python train.py --norm="layernorm" --norm_place="pre" --lr=0.00143
MLP neurons of a small language model. Each row is named by its layer, matrix (up: input weights; down: output weights) and neuron, and shows model dimensions 0-191. Each number is 500 + 40 x the weight over its row's rms, rounded and kept within 0 to 999. Numbers have three digits each.
After each neuron's rows, "fires after" lists the tokens most often just before its 100 highest values on Wikipedia text that the model never trained on.

L4.up321:505507520514516436563348466440515478433476496452493516483411473518509494470468537478451514501495482551494567521550508457505495496453541463492504487496575431509536543490476494496417531502481453591530593497517510520540550514519569462462479558465475523482432484516470457430477487561488514569487488515497497476461477484518530515497417474471442526482506503437487494507616489430444527536500546464538476497426482541486546488483570460495546525474487503499516503503489545608424503515547525540550501507476490457524386529584482467444464530571486488485508489484478531483527449513558442531
L4.down321:524504476522518429432511501452501445467521435470549524550512498460447565577504544473570507406521506518499560611532609444551453469455497494499507548528503482528515456485540524599499528498527506534527422456530506470462504515427387532473479500498422553492527526549480510506433532545490463523485496410455490456447459543483554525469542526491449488476540485523465544513417486550512514523539498498485533535571469514505501536477483502439476480543509550527527507453484548485439567437521462506508569425472545466526404571521515552564535467504473437447466543479562491509568478522413517523
fires after: " p", " s", " S", "D", " D"

L5.up334:544523472520490507495493424421547482419533533500439486556482527505529488525508529547497517485507508449519496492465537438486480478515606543477526508551475488461462513491493459532451511576499498425592528484478489484499510498467475523430464487562503498547464453520490467420585473475530487560518436502505509473472626456507519534526381403520527507480514540491490516497606525456502461537485552506428496438389523493510498491410497538550482505448550473550493479506519451539500491474465486590522496510482446474540444506567512528495512470544512483503441494516464518506499485489538506479
L5.down334:561548444518520474482586474498442483467493457536525485565497501550533524562485499498455574545567511464528429489488498439539460506551541473466467514498489476485483552480513497442495586534452507552543410530477449443506422535544524474518490517506505497510480527508527503482451487496498561576502506512553475464470567540478482433418521421485453504548493566514474484539544527499502555474508512489552453508488532494546578482474471520550428492502528473520488548476490432499484490504458541508541555481446549543500540485567471542528457512504518466413517563538544593511524479500407403537
fires after: " S", " J", " C", " D", " At"

L4.up687:607526494525513574558468503392503467521484427444426489581471457547480461481430517552420545528459542529526518528529565453525462491475479447478477486491484476452524519485498432524446501569467473495559528462495508496453517546477555427474503481479502526502485431449499476433455438465518465645513570507587454509445543529503462521531490524443519468550503487522464478494482529507461487522491591555477471520428531499538523515448558517561518551577486470495590460492478445491468508491603485439499483516498535511523509515521460547482495500466525517530560528509490487493519532595586449506
L4.down687:471482501487499398497490454564476482549560534500529528472523518526481503546512524472577453458486466566480526523536469485521488440493524514450526586427498556387512497505535561483508477507514530512529474460490433546519469497615422565585463483495501571483462481463509444595480524581494500486507515490430434490494476510490597520501469528508488486458560420523525492565561483458520433447498469455537468509501475522463511533458493507480485510477508438486438508447497554458500513462558562424495604496565577539535500494542449477546457527511489515548517471523593546440501495481498567461
fires after: " (", " in", "born", "un"

L4.up979:484543499515469445525494543481511449439561481494458489528436526476504520481552499477481387428489490518515476480543526484473476519509517532565554573496524474523520477544404400502471500462484535516472525522507555387447519527499532449518510488520556483502537466470466480500512535513537528516575521526500480499462531417569540508486421472476493508493468451464512476500542517515552559516534524492422515479493493485482431503525501510454475506489544540512495432495475501531460511540451502557526532529585512472486427512544405457495534511551511568526438450410523575494455513496493479528
L4.down979:511553518462557507586531529519435488462480542484459455530474512451503519498488511476446429462463520502492465529486409481444505430471540425513551454491461511441499453522510506571501464492542507497544428446464495546505527554516516477603492505514470473487536541447544488524499463522462516454590458480528580532476605450489575528483547528503529525560534496492449444551490490425569477533529469482499539498454491436514426511482571487485539518582497508538448493587497551582583568504514534483540488497521531470420518447540474541543569429502537516482567384485461482506588553538487498555
fires after: " P", " R", " F", " •", " Pl", "|"

L3.up787:446491471553546516547492475541573470432408482463509434501527498523463414501457461514466564527481519537513594544471537495526510476431509475524456512525514511534525519501559475440532557518432518524509539484437464445422612504489481525520499482443498495553463504548483546501501485490524497493535557494572537533472508536512570490481457418461448525486482461500465512490467534511523580541488563530550497506529529516462488485487480501410484577547389599497442470447579490447477521509549519498520495505433542505528483549519454495455539506452526518496483591496478522515485565508514485531
L3.down787:454471473557469464464491482490494492483526486477532480480494533519496511406556474514555429481533544517413566438512438524441595560581526476447546516484511517532513505535531512461500415501457533508481569424442546493494522495485497483487546460541494498499496488590548513450545499519537493475411544554430530480517587520517483578460478532486482535491442439438481547486496513543569511533526479568506445525434452546455479473539479486559548567434505455500516521454449476469542570513429524562515510445477582523500518503562550580442467523476524509494480521496456473508455480542442590470
fires after: " ", " (", " S", "il", " s"

L4.up787:474465440508450436549449524503456526453469505462475576534434577440551445496474432491455522535512540555511538551513556517548448497531431517487516543513489500473523520508594442543490528488491507524434509467436567485502552489454515382480517539462497492484521467523492520544468536548535508537492454480537445508417517510430573505547466483471497521494531495475492483509554474502511525523496541504547478483488509475482577550520487519491551531460475446452495461530515519543487533527487634545502493522530581525458434515530479534467558487447392552448497525467491461548498477536538550449
L4.down787:567442518466558488482510480503533464494545482469437470486476427555490531531462521462459460474524551539517487459490415495443441501501438495502518486455497549482486453547524420544453528452510495520502463479458526503448462458450418520479574504619456443408538466428561513572509469548483540407514501496546501461474510495533499528451534472522464491558494358457480489474509482468496476573507525504433509553512517585490522531520493489487528423508550547477474481577571525521574551499532462538519469544546435501526536489437521508523469495495543492532445583502477440566512505498501499515
fires after: " f", " p", " d", " bu", " t", " D"

L4.up885:448485524519576499497436499500507491455525507494445499569507570501542398496533446512470450471509505512550449434477495476478488483488550486488492478547484492493469474454528545477494581569441490553364523446487458494521563493468449515427519472439488508479430429533509535475544459499526502604497523482541496500454581545496522517455489444510483506532531486519438543492500472465539571480456538600521490496512489594402625454490513554503491540485491560520571478455462538450479511499509503502475488525510496466469484561496488547498508511482446488514497575523492543471483486487532420486
L4.down885:469492479571513463497538553492508463560538485465570453504452508526476527542528459554513468492461575477536508511461496565539476445454538507491448507458461566446416495494514495523489510466546540474512528442514440499504539494572491542526527478540531456532503565451448503471484544506488515545512417477421484464577525593579468514541494521482446457458429489470574492476463514553497527541541427572478492462459525515547495565482469468536481506571514436532523537490474448482428488448553417488437541409464524481536584457492513545436526451551490561516500516537517522539526483506556566478
fires after: " S", " s", " (", " M", " m", " K"

L3.up926:536469541495526533561490562539515480521549517506469483518494476430496449515515459519501507456521516593517559470450504509445425441516489445515511582542520513509481590541502511562492569477523556495470477485490550510536503541430553507527518565469522462397505508508507466435513490506514516444532491499507494508445528501534493508482424466512459611485489455478532487493540524516485562447501480509519595431503501461462447497473532502517497435487455467511528481467397557542459467453498603507521555533529479525543543470523510447505443484460470415494460563471528507523559431433499513459
L3.down926:506481505478458518472472502454493487473488459534535497455508477529485530544544528516449530527450535490541568457492533481559536458563520534485489558554495501420484483516473474576455511514486546481517584541460459555444471468477463481494475483547473496488454496469457491457528483463542466550495498436487533508494479504522452574470469515437464435487522556541566453491496486473533541468485476537480488484496525535501379528473494420496430475495430497534502535486603433453521574553527534506520481512495518497518479568481517476435540540566552604459608523459515456522613568453433453495
fires after: "\n", ".\n", "==\n", "\"\n", ")\n"

L5.up801:531491560499491466530464507522490511479448528401473491443455525560530420554503500486539469462625504582521477553525508469525516526513447501545460586516475517498556502571565487496567567446463505549494484493375525445516587475487538571534532487493549478508548481489472532425488483477528487530568457460552424528589501436492509456518460508510487505445423509479483517518512476508516551465521463505508474474513497549488602462541532555465506519480477564494573475486528527515441482525492531543563480521481476535473448514501471478439541522509466440464506506460512458481505531469448558550
L5.down801:427519489512523486500512498501491496576505483511545516557465518499550478453496462537532543526458490514523491447494556476459469523556519454561524479566468473515459509483487450509513494537458508517472426514513465428451524518432530588405483518501488524500474576501482506444598489544532568530448505447469474510511534508508502511486435515512506545488486490513518495483571524550517505512442519406533482488519515504455521472438602474485519554566552476486536525482486448546455573503449484494528529445529451505572474452482564557426471502478541505565534457515437467435492577479468438444
fires after: " P", " p", " t", " T"

L5.up167:453542486502438487487522475490540525514506478447501529493556488507444555488467490495448523460598522542504473491440541424471464505507529507399443512478528459468506546503551434525522493499418505478542481437429534536476511514468568530542477567471531465551585490442509438430506500444466520551583495497560490499491525541530577494528474519498503454512530487503475412563530509575419406535444526477436535494440498499584495536436504476516447472532483514537474546512450462575554451474481527515465516566477552491495471525577479540454491508477462514507568507513540503489428507548561470545
L5.down167:436605505465445513533556503509512486447529535524544530468581540563442533442457507465532496539459487525527526516529530456485424544512477533522504492481544469496578509498452524497543485498573463526499406438450490521499496439529472559508515481554497497467521508512526494541479486520562519507468471436554470496441437490443496554510640472507489451492521520544420515474496523475524495508536511484513529449430486471483445470463523486510435507445483499555514538494482525453494476447541471570506505509493479482468492443528494494547470491498474561540549517400476514498518565502476490511
fires after: " at", " (", " At", " \"", " under", " in"

L4.up883:502508402485515491483426516506605503500440578438497499461448539507485470516554518589532434495556533532484496566522501444415506532520462547517466531411534499514560536499555495522522474493500513489469545509432528471392506482480441448551483496548544437478482506496501517461495473523515505523478568544533462486517520416490513510497524432431491514545484476485444453519550486422521488491452498610503473505502488537413488504543519598515504517456480542520568407544504552501514553522482517527545502533503455430503464547552499446478538533471494538516487432508499575524464521560484521497
L4.down883:492478547503452521495561474558411581452470484579585459553461563441516529499522510461550480516471369447497495474546513466449480452570478546513547464508445545464460445426519529419494527507417515546530425549530474500532542467477546554476443526438545500491522497471455494535480482434454470527522495415510514522502545478508498514510459470572470476494496543544524485454438502474467479503479468480541525515555469549496580497483485577515470518490511527458488534510492490527513588493474488511522499462501552480537457534457400478487502529452545569473515502443497496423530505514531498512
fires after: " F", " cont", " f", " p", " P"

L3.up828:453507473541479474519525490466507481445451499501465498545454494499508489533441529542522501463480466447499530423532533432500519473560451560532503468545493487473477516480513443418488516550524545472506558550523559370492462478561462464572516498543514496427538446576443460455517481496522497494491530507470513507438503487463492513508424481512482453524466569523478526518543526473477537476471544483483506410518510489475569569591448462559483487501512486495470478559576452513459521497450473544504584490502571461492501491535487455506580532517485552449483529519424534517506547530514482515
L3.down828:554536528526448419481462523353519540524461477455552495465513510501443545573550516518502430515514573510501478539518449517568493455447490432526554484538543518546511500537475501499455480519546537492479480460524452425509520492534514559546496516467598485488450559512486504516495524497486513513530516522530473466545423503481488571517448511512508454516434440525572531544508520479475485401461479520539538492496524497466538425478540453506528436518498487500505466518457513500514477571484462497559419499485513483503467519443451535454421501481527492376560492472457539531497567513505534493
fires after: " N", " Co", " D", " L", " M"

L5.up387:499555484471525505472532496517479507485551546537473565569485512501460459516510517511460485496537587604533536467449494460465535438506498483559457455540504443445519531521558503481510587562479498524531554480431445508531527546475544518482500512487576480501462447464486497454527533521491517457495509426523463547427516498536486512537438486510517463456485430510569503523470591472588508524395525534478538510562499508476438549460478430446469527413588533580542492497413510498542495386521606494469480470507533498533495539510423490494524509474510503508467499472514563530458458455514558526
L5.down387:502551420501494492475496526498442519505532465539483488500521509515442510507515550469483498513485541561391510478515513550495791486498490449430513468538518560481503526579482496546503547500501515523468541517426474543484460489493504483477548535494541593522524481481570381475479511464502480500512545457476516496483500507467522563484487495505492521477533454468508456561461533539530496473518459482496475511487495522504419499483535434459494457520526498549516547568524450473511491459535516468485514464493512497557503471504478499546500533497508560527542537486508476481425510431525497461
fires after: " |\n", ".\n", "\n", ")\n"

L3.up671:484480504488488519556530477506569440418442479507455432555471458519505459481497492494437564509488445477507421521557446517573482478482515524531449501532507516538490524534485447556497416519480569461567554471516526442496595482531508531443568464506453512477537533462513479490464573409560475481458491582512447507494435584490504506519480477515466525534463529520495502529579507541518474516538507479450524421546534521464510525537498533503492500495543531454540447531530473476479516517542538438500448540503532500520518504620445556530538473500516477470414481659500477541507582614566512470
L3.down671:447479510473536486468490607517441478529495475436463462473500479599513501510520523535416616486504503482512505472521495541562452466498478482491507544445488508533554477467524482549536493497513459499514473463523562515558554481501404529536499492570497485463536475508497473387464558542509509436474516540516485475445455476464547541519570486448501496500476504534577500492489498473489531522519462531500473515476443458468493461532534522452513456583578495437480453450504504461575498486564504458483423496525502528496553422515508469473490420465492531376562512597484461454497524481532480513
fires after: " M", " P", " m", " c", " L", " p"

L3.up900:510515478526476531469527462457477515499486535407474509501508485506471424565507416543505428408423488566543528541487482506465493454489528537532552570523414489438508528530540523467450480447438511543462490521482501527517492551513547443453491478523538517487510529483474489503546602572549479505574552516494482543463528449512478488487446532527482548520474456543472434488547507489526514609505494597427526501512493483446478574449502486480528460503489548478502559522432553517464541471433511550498531506514537529585444491532463484501474500484502550527497480592545571510496500472497450532
L3.down900:482561458528456485414472562483501487464467485521505483450499529511527510515491521558415438490474476485477437433512509505468537555500503462456484514536583470511541458455506498547413477550475513483485482454476561545481562488518471501572514465553487473472490517495499495468557482425487500512478510460445543502534523441533507539474506503489586503516411546578510513536553485514505480420515490523446517487484509450491466396498518452418493507462560492526503478613530482535519537549497499504536536493450440459557577518519504563421555506488492532538564507459454540499561589473493517425
fires after: ")\n", "|", "\n", "-", " •", " S"